From a checkpoint of a small transformer trained on Wikipedia: tied embeddings, a variant of Muon for these matrices.
MLP neurons of a small language model. Each row is named by its layer, matrix (down: output weights) and neuron, and shows model dimensions 16-111. Each number is 500 + 50 x the weight over its row's rms, rounded and kept within 0 to 999. Numbers have three digits each.
A block is one neuron, or neurons of one layer that tend to fire together. After each block is what it responds to, as a language model described it from the Wikipedia text at the highest values.

L8.down33:432494514548505528449504504456637445507462516562422557445625467430503577469479556439437535482610491412552500541427460497468481601515516518517529430450519525542465623491467434518414550550440542563471476553583550475503503487573469431477558465494508513448434502479542521493589465502364496465
L8.down56:513428468488528546534554436536473514431458496496548540534524444506559454485518468414520421539469472437544545533466467476529431515516363549542526481492504497590433501409438460493462448463473524494446488568572485582550523462436477524547540538466551566542456479477501539538462525477518540545
L8.down137:555557573505472543487621474449414464493464511512399512438474476451504534495521446569560485467579498509479528467453492491499565555433468532456500552613531549584516431426493540407429496541394423581440541440516431464568498503451527486537495525572517398388585578544529549473593460518472525476
L8.down220:495415611534528530513528446463514590491540540525465486428492473495536471492476497569506467536514444375446485521574533464513508503500437562500462446501352482513552494566434541504511521514541526537528392525510470471539390548489440511563578446431468538459556504505461417522544488481499556491
L8.down327:519550526375493521543460511524499495528412492463488510562457462476488586522591496483490526568530510513568455555444460450432573542494390537415438559416540604610530478538468479529456510523504547628426457489480489528483542473523517490472495497519508472467549455457526473502500597592524391602
L8.down380:482536475519581475462491487560540569481489520486529525480530547546449419434433515548459456458474515456528362524474492522476467515480437446461497548522504498519375506430469428494503475576466573437485452597454471432414464592533501542476465499493560452483539533422491509572551485579495555486
L8.down409:556492480508493577453518590482575452499564466385569470538413585432467487414555484522428450451378504420549463435482466519530510457567475536502443472451354479542564513533443453486483540525492541567508526511447515462469540460501466485455505527350442443444558475465541437418488491525551564428
L8.down414:486553444522561495423479582491533556506457643557539533525474551539469452496437577530435441446519451490550510520549471447462487501548494517443481561487462482567453573433439408445517479564384454461541498422592509541389502463573465524464477539498558526562459453471473520454495478473464472475
L8.down437:481530552502455507546445564521495592511521469553403466588493540546537509489488530501403549595584463466436521446437708492455519527522450479426610526485569456490443542506481422440459520475499395439518560555522470480529575437555606481469561531609512407420439587473555473525520437510446440539
L8.down466:482554443426420562529558551492512521510551541433438480601556478550529480569500542492592448467509511519531387531395497486463556529478562473480468458558483513481499577503594452501551528523481564479477457480463417551444484421490457529578537479521496447436584396482479537499563572520577479500
L8.down476:467538438485565444501534492554559447477526499528514573418544443507432505528463502555425523503583570497496439407445495472572474405431486481608564508496453430508425619473413561591472504520403513538436421457528485512521502454640479509504500481549461436483513407477531543462359488504570518545
L8.down534:519480516424483493422553568444536473616409520619513497484531469448558431646413445549547581499579496536540575498546522424426506497460459511482472495536483490548523525434447459396501503492432481388484386578530508525527563463485551550510434529584555523525488485421544517546405548460471455557
L8.down635:563541443519502494466517469436493462428469517474479568496521437447532490479559506514456438420447501486427512498521597529535444523485427499509583492494546557494468549517385539518554527546439434450585513468461404481435488511533576504411523565537572457550534454540465492489473552518434548520
L8.down647:463537398523456519450508558470543397435478584543508527581446559586486564546498524458413459529591454503469479475542468604488494441539484428535494517477526410507458502428550485422544636528471478584454514447479459510524483455507535523468522512471418534499464487468458554490533465593495508541
L8.down722:487490462511427506532542580454542450559529442478481527519440472434506415511511484391549480411486547476481457431467509507578517491534571487502534414517467518538534440478451560470496461471493453485483584543523540464485520470500593464479397501509389422505510435484501458473485465438592526580
L8.down737:482502539496567504412483561473500424442438521498549462513390485495473454458519474467442421509525399508507474536444564481515524397447521591525485508496446544410551514506480530413494419465546473453581488562543480480573468444546477484505545512511434414532532465433515507477537557577487528535
Responds to: A word's first letter split off as its own token, mostly D or d, as in Dallas, Death and dissertation, occasionally S or L.

L4.down174:419477429597456516520464537442536459474506436595589506509570524435442501420593444503523432575453531516588480519532451582415515489402458394466501482510513604522588491473502468537545573457506423496486597555457483468537448604470487539469453549453518527460568442434576490477552457513493458468
L4.down288:487454511522453448399461454477496478410545484536596480639490450568588427498465458511584409455536523494548429473481518477529544399465470453541603601508454530477523464519414464462510497561466438413467483511568480507427542574466518468545447479522368542504526502519573538442574581560610441490
L4.down621:468602474526523539459495459555509556431512473541504455497474522463416471576499567480458491470553338433475576467507503510492517495495454459584577569409570544387452553517549442558534554479557630475592570523532426514586500413572651485476508487474519498489516430459471530494495546550532483515
L4.down645:531470480525463512520570521497569473472422569458487543456468448446499619566552511623508448558530471513540443466452437571546562508473429551494437436499466545548488590480447523586523499502407475527460583515587572448436494415536554462523517537409567504442562505532506496496439524455483489452
Responds to: Number tokens right after a degree sign in geographic coordinates, such as 47°36′ and 64°27′S, plus other infobox or table values like UTC+1 and dates.

L8.down27:558476500580513566520507509555479479491447631468386514499483511478431564478499487496489487541512460577513530465497428473501445534504524435484525465461521527526519454498437465492496375497456500483436516550420509607475547532392552446461463430491540511485531507563472522455412519432465529541
L8.down113:494492472480513516534514484541496529424403535429522554494501574594493515456566533471500552471514440473459432537571493550524503484479657422474493524545486568552511538547537563478454584452536505588544491428505491427494525488443536467517490485499541567481491485559426478565457500511470470456
L8.down160:439547489583449501625417476483559495427561544580521538535430464466502581452549468434462538516650484439522428589504569474480574438479515463473577410571540597481443532482501520523505518424540541563534492466490497529531512556443506531541543481475539539463491538531516447537533515511488366416
L8.down166:430528503496458455557419512447539501491419519463479511522495504527493571442536544517524430485559536536496482557469502477511529576471519459492426448516489508539529477476462585464534547377574516560620400522591382493401524524431490546423537466646494426560504488554442565474431466554491522434
L8.down172:477563504477448493506418491483504475469519444491427571507499512578436550489570559526521538509557438449559474455421546593541401447481582567402544509515589458487506530517502562459480457459512539610483570566474481452488526594412507469566482486432489510475501436578387496518510431527484543571
L8.down223:584501472454502439530489458503551519476502560510550448525602506519494509514456518438573480556538517452582583370539444504509528512484464502439549475569486432509435599456481489562477447455480466523453525513474468511457420387613416560523570537357521577570534511505543507478434511563385529550
L8.down287:439529432492525406540534469469551505478475558474444554470495626597395448528368530541491499512545568483421545449512514486450521495516532462479481462525498436517526512451526465496522465458485540550526538452495464526434463568402472499536522460477484519542452453506545594457491509431512489499
L8.down303:420557533548515420570554471461521428477525533513527544410537561514461539462615423432450462433533555344602554493469461489551430581515534461448522482536467512484522504502544427540422492466452542532454502581503447524462433509541468439496554476487573435404484527545479466549478546514548502486
L8.down311:521554523439500469524564369512433453430479501441484403527447510484446516449548542466549575609580563513551565485464512581549445477502559490386420513406568585531574584561518497508592554569465478485496444506531466465526522518461506498534491564504566479472480560484476471516456546549501485454
L8.down454:540528554480536548491463524443517480448407491484466470539475500506519530494471501592476517456553513412518583491527537526513486510504528480399546564533435490584485582462503509466413526487473527613473583478518450579503480584588482485461546451423458446509484501495538579596511474510414475520
L8.down464:476620511477524503593466566543493490536456533513611535538511535478481514470420524552476437563551615414538475522389532493495518573480491551487608559528456421518522520502549535512394516498500574506430474465519445419545514451532483523466483400431454480449533452546482466486520505417505451571
L8.down614:518481469506514505505437535486414416570519447420434423521497487595509440562559467444561550427537484520559507567525564543525389467531491557522549506544542481481458401496502544529444493479520515577459530504493461552558514519528518528474570600440533529508454545480456445531488568445458454463
L8.down638:530541488592580454519456495543523498464498583456462450463515552534477539451442531488500416525570475518488526558465445575549485543494587539500543537594572550450498531537559462469568416419469453474521514545534522427454401457555464501553459474492533498494423594549402441487535464590445449482
L8.down675:545481445647479538557520552460501466565464487374407463524507476495602454477473502472500559421521536485540508507556445459515523522500448569487547548416519538476487472573470484422467551494465423403473572541511545484456608452511493563506484488541496499508506466515462594534536448569458430509
L8.down727:478530466541502444450486502494443484412438447534514471548503506464535494400567555472452528606544538493555487574572527479582522537384479517469502498491446488425490505435489452600456487508526479552445539455485430555493584521585417559507519477470564517455574370512484401530486536501517372501
L8.down743:471539437438494438547441503540457449445512530495484495529560596525569571541432487537505450610639511502526515480493471536458544537485507572455440452543528533481466418516507522436577538522498361533401502466640520469526422531500469531427452527463508504459494549456473598467517498558469392499
Responds to: Fires on broken byte pieces of CJK or accented characters (e.g. 周…店, 承恩…) and on line breaks ending wiki table rows after a pipe.

L8.down118:473459544440553600477442457530491624562541460483405463497511479536503522506559507457546370548502492538612454602496512514412489473532579598450537523530549498502507446482487552573443428485513504383544499563504442508445558528532506509452435530467479562492440468540510537563542515531542483489
L8.down181:606426411470462446480532568640431634535521521521502506544578545492485428549523491489551461536484413572468493497518552486506516406460507501421563497503454503447512497481548478600531379444568519514466492482603498483460437491502533487458516476487477495562456542513517518484483427447429499510
L8.down197:405475409556476430476551526582452511525502456515591464607553506436525466474466452546473468541539517493550499470474557519511555423589523495544488466431457542591508480468539410430392513508541397433505530472497535471447375484502528493557470536630518499472469469554450535477485530487504439436
L8.down228:580451451492423501556461416488545600500585529400498570374444443504541535555565493504479439472510524501443535491478552496523508436485497483471435545543495492509413476558479398465465499549485443475481447575488504463580472523415591415428532568481523406489476505420533512480470479505478450492
L8.down246:573590607469458508566490506544412583435627486547486540475579508561450493418384468584458493514539489554564535552460533454528494467476483467563503550489493531454471432488467454494513654467454434393523535562489465488435478506477507473484598597508449439504450501533488446411486529642443467514
L8.down374:488577413548525443468576508427512445494403571545468435416519559496468558456449524466461468526575582496503406510622512421444486525456484464393496561523531497591392499461462513546487538417523569510449497536448517536444548552492502532479468424528528540506530519551543519437452579467510578510
L8.down406:595460540525534561547521507513444593477619509419583449451465577593465491523521475561505485478551514469526416503573454495510475481423492505504451552575461471564513513555597516470447478538491538453454511433577499528411515495513517447419454458453412482498453464462451484464507559504532539471
L8.down474:498496460447462485480501484514578513476523461533560513479614469470527475532492543653595468500489429415472572451520539495498525453585572497577484521493477390528537616439516541478539485458492515496555545511551508447446396464520402426521562535582505568629419450548522445492438464556475507516
L8.down497:467509596620546452499467478561470525522479490468584481442475413438475593531484489423443456593510597500577457521524509509403422436592498515532579531601441479452463501514496528451495425490413479309481462521541522454535551495522462487521472430511489436482484479569445554499519487498477582416
L8.down527:497424518493410561538497415594373594414610423507544438429555478485589525468525386540457497550496502569534436545501462477483556491530472515513388424533559553508486487478541476465482484558537483522426501659525543443392522498586424454536572546469486482389455438570429403530500480481534550430
L8.down530:471533457453549508486625575470439471464509517498458530518550507447588422555424451504477412525556447433494544553451475549562471577531578533560456494455539474422498477500484488489489448531455544486445483479460496476504440424566422407482554510483606487515488575548451471494552487480497457480
L8.down559:461405446473508583469567466596490515540510486559520491562575461553528498484589569563364424471467403454550540570438504475468507415527510511542512505536506442521531517498517557513500479512476443504510483491429480467469481527574396500461515490545464442419478446459419549543583520492508437447
L8.down564:495462471509477503519548422455475448460477664503448416610534434483450407448526514550468511516555506503483447549503525531462467541439482430507491444493564539493452570591546507486535559491479530397461552539579502488400537450487475505508513489448492477514570483461569528536560576515431551482
L8.down571:514513494486553516452520475385557487521601527556561567512493479410544491480458485533532515537508496520444435558595479427479497463545576536473604582488487487503511472491441563413500482534423493481511493479556486527588531531525502474504335515523541536504477447531509461488511392524474479572
L8.down720:519425506510497451477488461547534594432507523501544429576500512524590517470536541515408461409487513362535521555542423495496468485491535567497453487528556520526513620479528529553414532483523468460448403540481565538505553507539491376495538488469453533511503450464425487496524375464536451574
L8.down761:459497490507444448533514560459534437562475549403552558474547470468452585474503563536438555502584494544469480515459464458511472525455539410543387492555391430437515489493507519396510428513557521425494395453438546466475448492559534549530487462476464434459517473455525473467452446488504580478
Responds to: Auxiliaries or main verbs (has, is, was, had, are), plus on or appositive a, right after a subject or noun phrase in encyclopedic prose.

L3.down566:561501537585596452496469424426569571440581534504547537447496555536481481447506584524446554450535522523526413452482565551520486479545491465525517522472452424537469497541563542422526514540527527375495481452469596422496519500485518477505542458401468504461434443438496494571510503573470504486
Responds to: Commas inside running prose after a noun or clause, in lists or before and, which, with, e.g. postcards, banners, billboards.

L3.down511:590376463468588392551470533513501427544486530513415522462488557533524480416473511525478473485480524519423517504490594409541551536407472564516422500369473578529471386565456434535499516439484500496488468469529578472540500533508485488455470395484510497522553440516534423511491479577581512468
Responds to: Finite main verb or auxiliary, or its final word piece, right after a sentence's subject noun phrase, e.g. gave, described, has, ref-ers.

L8.down57:481468408475494481600509500483518451564558503515510494568471499492530532457431511516500453511567554539478444394518585485457473538464529559485492528460471488473501540515556411567553482491481488630543536510491505642568640506513539435551546412532497509400499452482530433465422475474511505440
L8.down63:549500439561564485558565396468567411490489502562480479568440470445488522526502462477516558447553569540431497532486461459536430554517453442451540444453530476521477511582453535510548503557616531644508561533505479439474478511351479480483477472497527494569557492424441487484495526592439543453
L8.down65:492454512397533456537498523536481438529516451513499451507501579545451534545513546438633454431630508423503539507497551485508485535557495451567456488535527513559472473538459464457579503463484590721534467481499509470529474476480470503437484491467511457461546440487379531490452535480509451585
L8.down78:507558544462468508499511486433538399600452582467471478472493537459394532455592457535639437509509539451412457508462464520429504430409527552491541403513533476508555485551462512573555473406529526566463492403454474459486574581488592569468546467432473474500550457442561482522432482567474553498
L8.down79:453458551463554526579502556561573494510492456514436490499520480487422482473508592539517481461450601508505498471424508501463479524461385467469429520561458518497448426568429568541467506510525449548415481522412432445514447443532586517478536609399546544501511511479552404522439575509591385627
L8.down131:489548504559495557528557493414530341516504501590439465584482560387506538517444542475605524568544514442505526533517511443438461517479465491539518434485519444462540522490439564464406516565450573518466566473495474566557521454522513517504481521516503495442481502455501551560504575466491494608
L8.down136:483544460383483473474561541567580594516492500496554525420431462507568486434555485555507576491486460460568624532564489533561461519452534500491482408513509502553398547478483471561459494528430495544514456537385414521541511498516523555479475436511433512610566444510598546435610558440541414502
L8.down173:476479526591461514507550592538482423520539552606611532576422505553350476432492508489503510432526426456481563589465576459573434528564442446467513528527546501519543452563544485518486522507485397516511484508439505503516444436448466536531561537507511534437475491515509418424458484531571432483
L8.down187:439445512489550457476590561518473426442436473453511497596469477422485416507505544404525489496455454550411498510519538588417548426552503528499543534389413447545542475528468448536508465467487483625538492521475619548522480503515411490552435431570553456546438527477546541455551391517492413506
L8.down253:505564471491490563521476447523500411541494494455428516506520590454508511422458509493393518494606485452516525438595525500466519532490424431551622571494492540514537422516467454511504531426644510661588615443492496510478511518568573517492576516541540516487539548470439524416505546487483478507
L8.down301:569490494485512496429508474407594517513556455450423519494504545531483477422534426493536513547490509419430550539484522426434513517523595571502564575442469492566514528443471483534490470400465506581517533497433526515519522542533451471522523458553382449557436481426540609401556442498459524539
L8.down346:498409536507471542552531520507451599509525462525449616506456466536527451464452457512495520534416490497497466537622435408513513592486495473526579536491515556483513505479453511550493474496541478509490450438501490586511492564449555536500609477481501501482515418482421443485523541546523464473
L8.down431:455540479476488494513544478530524565519443464466494496454540491394482531446480495505540488498508510462523533518478515422424487493472523428554453474421410520523486465508457382447592587502566519464481482458400516553593378401477474549582566576489396425437552481477531482609525519555559509464
L8.down444:481504488602540490509586548572516458553497431463479527503416559399466549445549595419535445394469496459567501459410550516551409480440411498485477469455534443469517480563518485523501554520541580472506516509519463506438507391497543517506452575500512505541593520492469476590546454594476454523
L8.down595:522517630510482435521501447494545444514492512514579482551389520502597538470579499418497499534437566473429506561471461492505527478536548402515478529488483514439501575488448395522465481584493454579525458399496489537443552492450574542477363520495532480507441604443437505443524506419529484491
L8.down609:457557450552503538487538490473560468564485480397464437609537493479477477461548631526537442478603481436531415562521475618528529419502517447465515526507506512485356443456516482463509514432437476600421545488554528496529440587481482536612471431453570523544445502497549496408464595506509524543
Responds to: Interior subword pieces of rare, mostly foreign proper names (Mats-um-oku, Kras-ins-ki, F-as-ano), plus a few coordinate digits and unit tokens.

L4.down90:582457505480474524464481526360577392527466510471503467520539511486498536444483509474454512459481497452433496531460580640551490420514524504511525546494554447414412589472496439429529470498511508498502561537535607511491464482560514479522546590560466479519444418578486522473446538552494584490
L4.down346:541437526502450510545564478617398456387534457484471477522493521515484546551556480531497450480508549640454534495472480479476554473566440526527475532505521520427486501548530508502465493456573482539497515341562442532525481396513454520499589418405496455540478441479533591435433531544475518557
L4.down357:489514465577523527461486445436427542505510507540530429522492482451495384435461575430500477422529517601495552466446538512530504453526484453450380634412376505473500498488543414532534497552498535489443617521452539430582515457518478576453496484426526481589423616496498521479495442374441567548
L4.down366:498479544449465527538564420420534568486488582489484492465496594585548446463572426456456506551523499480408558564570502516468526452504502512482573515582515467490484556500544475572504598491399411491506533551597502486462446489430436563554604623456624425521493484566513504461533515471485610563
Responds to: First subword piece of a multi-token word, mostly D or d, as in Dundee, DJ, DownBeat, dynamic, dove, plus v(ehicle) and ne(ighbourhood).

L3.down236:433470589507531456474592430514487461526588475408496513513510459484471492515499475616558493512472496548410436476566596552440524485503533465433485584539503540454404482581426532461475493464437500481527599602493585456529512422495435479475550532511441490443423494535460454657511446456496497525
Responds to: First piece of a word opening a new segment, after a line break, bracket, quote or heading, often a lone capital like D(ied), D(iscography), Tesla.

L4.down420:519439450495474565403514516483461471495570458390453452444454472487435487494470483492540476487455460517502584590467554450449555494430490459453441504430471547451492467607531495517622541490486403359490530520579468590503583498547519567476464512505501454520531559439530440386495506518451562501
L4.down449:442498479492525583540471546463450471534427461429602510624477539490577613499461484549553510445541482540533465540525496456400484523508519505510447509533522507488475463494452468509473495495568455580514500491476543580401500441440488415517551518485521531463428525512489481481532556501431579500
L4.down499:450539530493509442551481572446575378510492564450413449512455487425531515543475471448520529530515498505414584553540511495506432449487519462459443556520409521510439552489585503494554494512491474452564529559439485569520491436458529483493564553485453497532445457489534433511475483446532471498
L4.down637:506473431575526541447497480548556465431531481498482473468501468494558575520522425433524444550491536483533563390615468499487455377541471479459500499490455505570494565382573435515483489487559470538530505457585507457482426553521540528521549568559585466483531593465534494485588548499540459465
Responds to: The preposition on or On, mostly sentence-initial before a specific date in biographies and histories ("On 1 December 1918", "on 27 September 1802"); weaker for other on-phrases and stray a.

L4.down86:518440483473492475649522560494492565395447532500422542482525504579527564525497466497507462422485488517450484473553537459520499493506578515634496457574470470600537485549488590566490536519528520551462490438480559401609543540464521523464529437530491480465453480555582505568468550449469498404
L4.down103:534557513489451482552474575577398556591393447528547485521488501498519448447511475609491560495529493444590437581576419549488578473563440518445525489540483551543452487469559499499487481496391459380529553510476563487508469484583448497611561460418409445560600461549448451514444490573479447476
L4.down225:491524423557540477599523489585504507490474438514517473502545514480469503448502544474521469665571524477503456485524539424532417487482546498514498456473501491561508596504540528513463443571436499503523542516518497512554533504641505510611459444503428449502439496547396527522525491521582440545
L4.down280:514478521445541481473444496467624519498502559425439554468602536525585499497618507475495414503480454456347572490427536523576521515560517517592469520411535461638436572439564473525456529566498512501521426493484533501438455533555555519466513445456489505538480576493560504452588475515578478501
Responds to: Separators, prepositions and colons just before a proper name is expected, such as the table pipe after a party in election tables, "Preceded by", "Starring:", "President of".

L8.down112:605552422488607540483539445427602580613472479542462640544513533529503530505537518533482496504520519491493471604544547519421553517539511514516511476549488438506600438528458485558436526522464447481447370456418496533565512500504437546473560524564493499535468516469510466477515536422537558468
L8.down120:559428531595515505504417633498515481440406480528509460505470469460532537523447453320533441480461561475559464589480508543464414508497549495532552473518479485543405525511584567554470549479486474317431505448479535528561474529539516514484483479562463516491507535463582506573482492519504511564
L8.down165:518494488515428449541436545529441612507433500471542529509530585495447510475539617460522502441500571482506594512541508591468575557507475451582500549585393534492495559514491546528548579438506499392447467484439476557455490433527562552503529547397517505533529545521510523497453513546507513613
L8.down188:530493407517471553510546490590483464481470513511525522493543490521522448508406525445553586504431514512463576470534499450489483635465490568434542432412459458529484528436551483544581617569559564505484594499635583553529501464530582443597534445484519519495515513512588497545474505517405456456
L8.down194:512550397488523471448509503561531604435514511552464540542493485533541487449451552482592479418535504570462510444587510468494486489517511418489506389537479456458514513420504568519521515550482576491517483496513534553553571459485525529477546466537561587512513537566530484542560464521491544592
L8.down279:534366538449479515415488435469455465491545431441499457533500501511431553552520532526592496527550438500537467406531526432491445568480458451500544557476477509445470422458487549490545444465392499552509433542532433538561449452417449436565502498554535473598567599517448428449497557541574491498
L8.down337:442474456467533497636429492584404500575424523528455487547520574442396443464454527491434524561505471444545507502588581489499586548495397483473435608448462456429437516489476441538444469454456431463510515499504647585548530525518527463535506495476435505535486587409508524591514498497503439530
L8.down478:483498530517457516517537514541448577557468527486562468578536384474458413470505505525514411545517410464536583474437527498476461497530538444510522511559538574555533460422458517557506496497479580462486541568525456586529462521478471533495498410543524492420440489664508521509498576476517587478
L8.down505:465479536606492372486415551534611374498434485507459500398511486486507415584454471386494558417501596442578383577422576589563531482477524496426561476462497509477445553479551510539540553538482489333490508518464531548465569535510502491514496540596461485509486487468489560539504502468514583476
L8.down524:472476533461469568471546541493555705523465529456381476401547476532562506445462611497499549494525505495536544417586530454555540556531385461538417507564479465470518454418489532494485542430571475499470499470456544485547488442475556516485564437545632482509441611474533555517486517533551449541
L8.down541:514533443490581440450546391521450419519511546501606524508516493455496433412569484502507555444619478522565608520489504526556484527529539417384451455614458489460453603469514425473573504502507489365516545418510501539485459504472470524446566453518542547530490457424503536496523559560522420514
L8.down550:548501547511433490529494538580531700562564542416579479416471550492503518501496540493441494508546449517493522608541502531549465446466571506501580474458456496558526538521483447504498517470597448381447442439485565496430449564470546667460451498484464487586432514521504539452431440466441565473
L8.down626:501475457423520500571419469481536459508509525452560484593436460471488507557511500420372511549637505567427528496458376522554454552483444426516467520549452509530400565500531494552504530491471429413622493551520506426511555500567452549510519556481580615511447545512522517437525508497480438512
L8.down651:401458430395455603567571450563500543456520525498570575495581494488552555509470554488445453419515509548538562471476473435504474475488518504545542509440491533494541423581495504573468414450414490533506431579511493590518531582561448519472531530502499513520418460521545504519484489600507538447
L8.down733:458559498464582611569595514485553505595508520555539521435431443587397546468510518550443488532488511496437520522552555389467557444508567530581509501498587504550483457544583551516513554436519453506549436529492457544479487477380544459495372395502485601460516484619492553398462494506501466500
L8.down755:461448464477476588490477472466479480523531457500392507452545539478509475370456504487539581396466449491514544546514515512467589457498542390595536471511515541545450513479405549572466609610467532541440524448396598497530488466486476569576386439461556485423508375450513498510497583490550512427
Responds to: Mostly thousands commas and decimal points inside numbers (3,000; 51,892; 21.8), plus some clause commas before participles or appositives.

L3.down538:427563560638500505527405476459509504544452497500458493443500427473467528489558606475539467586523545631449496433487472559483520497521551531478391499455475444471452555509479621614458457509498511571476472610563460412563565453557594491497490554458451541417518526458545559616461568487561495466
Responds to: Closing tokens and separators in Wikipedia infobox-style data, such as slashes in player stats, === heading closers, and sq mi or birth years; also mid-name word pieces (B-urch, Cor-por-ation).

L3.down456:621438387566542505490497507521555460536510526502502493482563478467583476622414430480590482542537481429525493472473503495527593438578573519544562574618498513427448469435498445519525546482534457586448540526412494487453478506589495525542466468487528423488473524455536484446611447507536394471
Responds to: Word-final pieces completing a split given name just before a surname, mostly in tables and lists, e.g. Stev-e, Jer-ry, Har-old.

L8.down32:636489359534539453520519529538473503517524508528477611601503555545553504518526532458518478421498548437514405495465481452538455380410529489557489599467500442508477442514599499413497487563497491431593423577503416454410507522489478512523573513485511472559497572524454462476511433480498570539
L8.down45:483451497526530508465526503458497461490475479434434487587537529522311471512509435515503557516485502510471548604555488517561490556555484500509585457528550539460480541533652499547527521515523493578479420557524605580497534515391437546484442539537490498524480552449516515541413541513498495443
L8.down46:536495600473426480519515496464402727430446526506476518498461479448441493486487595593411511517489451503570518482494420528530566363464474531520442535481537506498530518500508514506530500517435497434545621452484496515514483523544524531450439495471439534560580439526536447472478485596458465585
L8.down89:520456491497428461503576524470542646465508469513466581528449508503491527541539358509458529485394504528593474610532421520480533483465489512465509535569551457441487515494544559533474440464515596552504497542534440551528502465595519551550476606513388422512454555548550462485497494472527500563
L8.down106:477530520479505514506563517499523506550510420459470589411623532524531495409500516388548511496541466537475516515476456555444576567452537498436529515543475489545496489501550508530483549445390487502484439504612544520426421514440564524416510501475588378516503450527453461470447463561557551440
L8.down144:482510484521547541470570543496471613496311510442539512511621492510557535455536523476455471501504516495508542474503471507575533492580476493565486607518562488368457577501533510461568524421536562403436519492506530595534514464631568525397460528443555453484539550547542507471401508547465528566
L8.down154:457508542546532581501441623552514632552515456503487432539544474497478447483525485535556525377454521476510525479418510474469508497533496543506498534518480525459524566458461494353533466479447578466441470455433578550438465440554472522537498509589531536559491544489539459572507521422495450607
L8.down274:543506520550515487499445532578485564555496465469498567550419520467499510386537465497484494474535408501452502484465534464531399447441440453478542521487407445544496523474506600540482516477492432474616516549505436457421399446479544514527544474564487565508506475459489465548635459527536540517
L8.down306:463546562477473612507389479503457547483444505419512590394464470500428477473460535560441521476457483452456422501534571506561482426467510488508547536540535512465557491566551492449492485498499491446525485520483500407482522537504531466540578597483508519541510509449486440505471494548576474627
L8.down354:578493500401543470497448521557586525514456569473559471510535499461478523559502521535536504541441472422451566531496482491537438466574537501457462542538408484516460547544492478534398584439443501537331586456394505455561519535570384420469402540477542441488435490443554501427505542555481487509
L8.down425:467579444474540494526539562596489609540482447493425569588469624451538486417541504471467488499410494601537551515505497383537426532532579492392483475479590468531542489491468437489462621443435529404478391503485482457442523488460546551552578544548377540532499466529547510466516514490496474468
L8.down470:477462585512464442484490442460494513448503478486626380533478521505459442497472462448446453537510479478518594549577512455525584526495507417483414487596547573554499496548506535427579461570437552543454502492517524418506391477433551563551528497419482474542477430455522475573443591609567408538
L8.down495:507518426507653548562569457581461562547437474500506431511524538516521523607447585486599490497412481517500543494504572508512518430456577448552468510496445611541561473555506491494473624485485480334515457518483475469510556481540435646519527544463471495437555538562517436451589443521481475513
L8.down558:413413436495462517483555568494563558545531473536491490424569553432502519467457455445493521499456477507463476488616500516475530481448389524506577613485487538531486523440496428414466568552564499582423548505474531532478456524552541491544588531535536532466481448469436448399491488562441418543
L8.down696:428391548505573387477485505539533595488515504490525484455447426469497470428482473531548458457417513617499553551591477511540520472454469460558502435493465516502501395454527474532573510477525544482463512488511435475474482538537475447490456525505541465586494524531525558426479537435544538618
L8.down728:566481481496528509500447524466435622427472475506531530505503499516494591475496425477417474452476461403496524470521493455455483469678589503603575454472485552482570577426537540458536500501463499510510476511460483474495541477531477611475473455405530498516494517388526498479556522467554528491
Responds to: Separator or lead-in tokens right before a personal name, such as table pipes, list dashes, "by", "Mayor:" and "Spouse:", in sports tables and biographies.

L4.down51:465465460538567525426540500511500463504521548408499451495430537528489563465404611516507502434525546449484405534499523483526437656530547464479465498584532564517471515518428493434462385454451473615529477506506528461486461456518509547474443484588581478581566482420593537517568615522518529500
L4.down168:530552484394510480517479550522496414607510505409551537526530481551456483621455537550398609499542558534477427545472464538570551548525457498543580538489638523499495469495562416450564542414553532478519504506476439582454556550556509492473485537499460515497481531527553526459499521452490491483
L4.down329:556501469553484514474441465483540445566559464431416538458400523519490397416541560404445507483517489564489390475527546500622486394480511572551533460441501494518477501562517523403625459451495538441552482517477588567432541553515477442479470411539502513517459574557527504612500524477404575548
L4.down564:531561437520562439411505472462520458472518516571524463467574555491449488475442504540440501572475617422548537487407459552588427592578470485446479524500576464500535561424469410442386474471502526537576530438438509483500523469493487450480490554459474570411558524398548515553496557489441519473
Responds to: Line breaks ending a row of a markdown table (scores, standings, election results, tracklists), usually right after a closing |; weaker on mid-word pieces and "first" in prose.

L4.down95:492499430443543516464453530535487496516490494453444487486538509494465460527593452469532573531422458512452454471549529534544424432445504429478507441496458522408525501490500565570592519506537466517442463509541408521473452595560418463502514436648477511574434578450550491552515415598530522444
L4.down142:523518479512477440443575475445436499494495367469461523493523545492446540587487523569453540542464492409441512518503524462531575481474547510510586545504548463445469543477520438522568577506487527411426491452543477582504519488504539516522509584532470525476516473520483490501463443540627471518
L4.down666:627477482497521556502561574522496498471524424495491443487541545533467508510529484483470583477456495526532459568414572582461387493422620471579482501462520415519464475544487468472515452482504607432535594473460612517470508480541571453440559496595547489438421443556414445579529452473542433434
L4.down719:482519493550565497525475405390541555525467523475476438578530531397533567473520475519476520519466587421578480442437519516535503537555481571571456478527447461525525508466522480512501368519482579541525519486513527543514564533446477503530470467566450486505457497509509530426438490464555642558
Responds to: Mainly the comma inside numbers like 1,978 or 4,440 in vote tables and population lists, plus date commas (December 19, 2015); weaker on "is" after article subjects.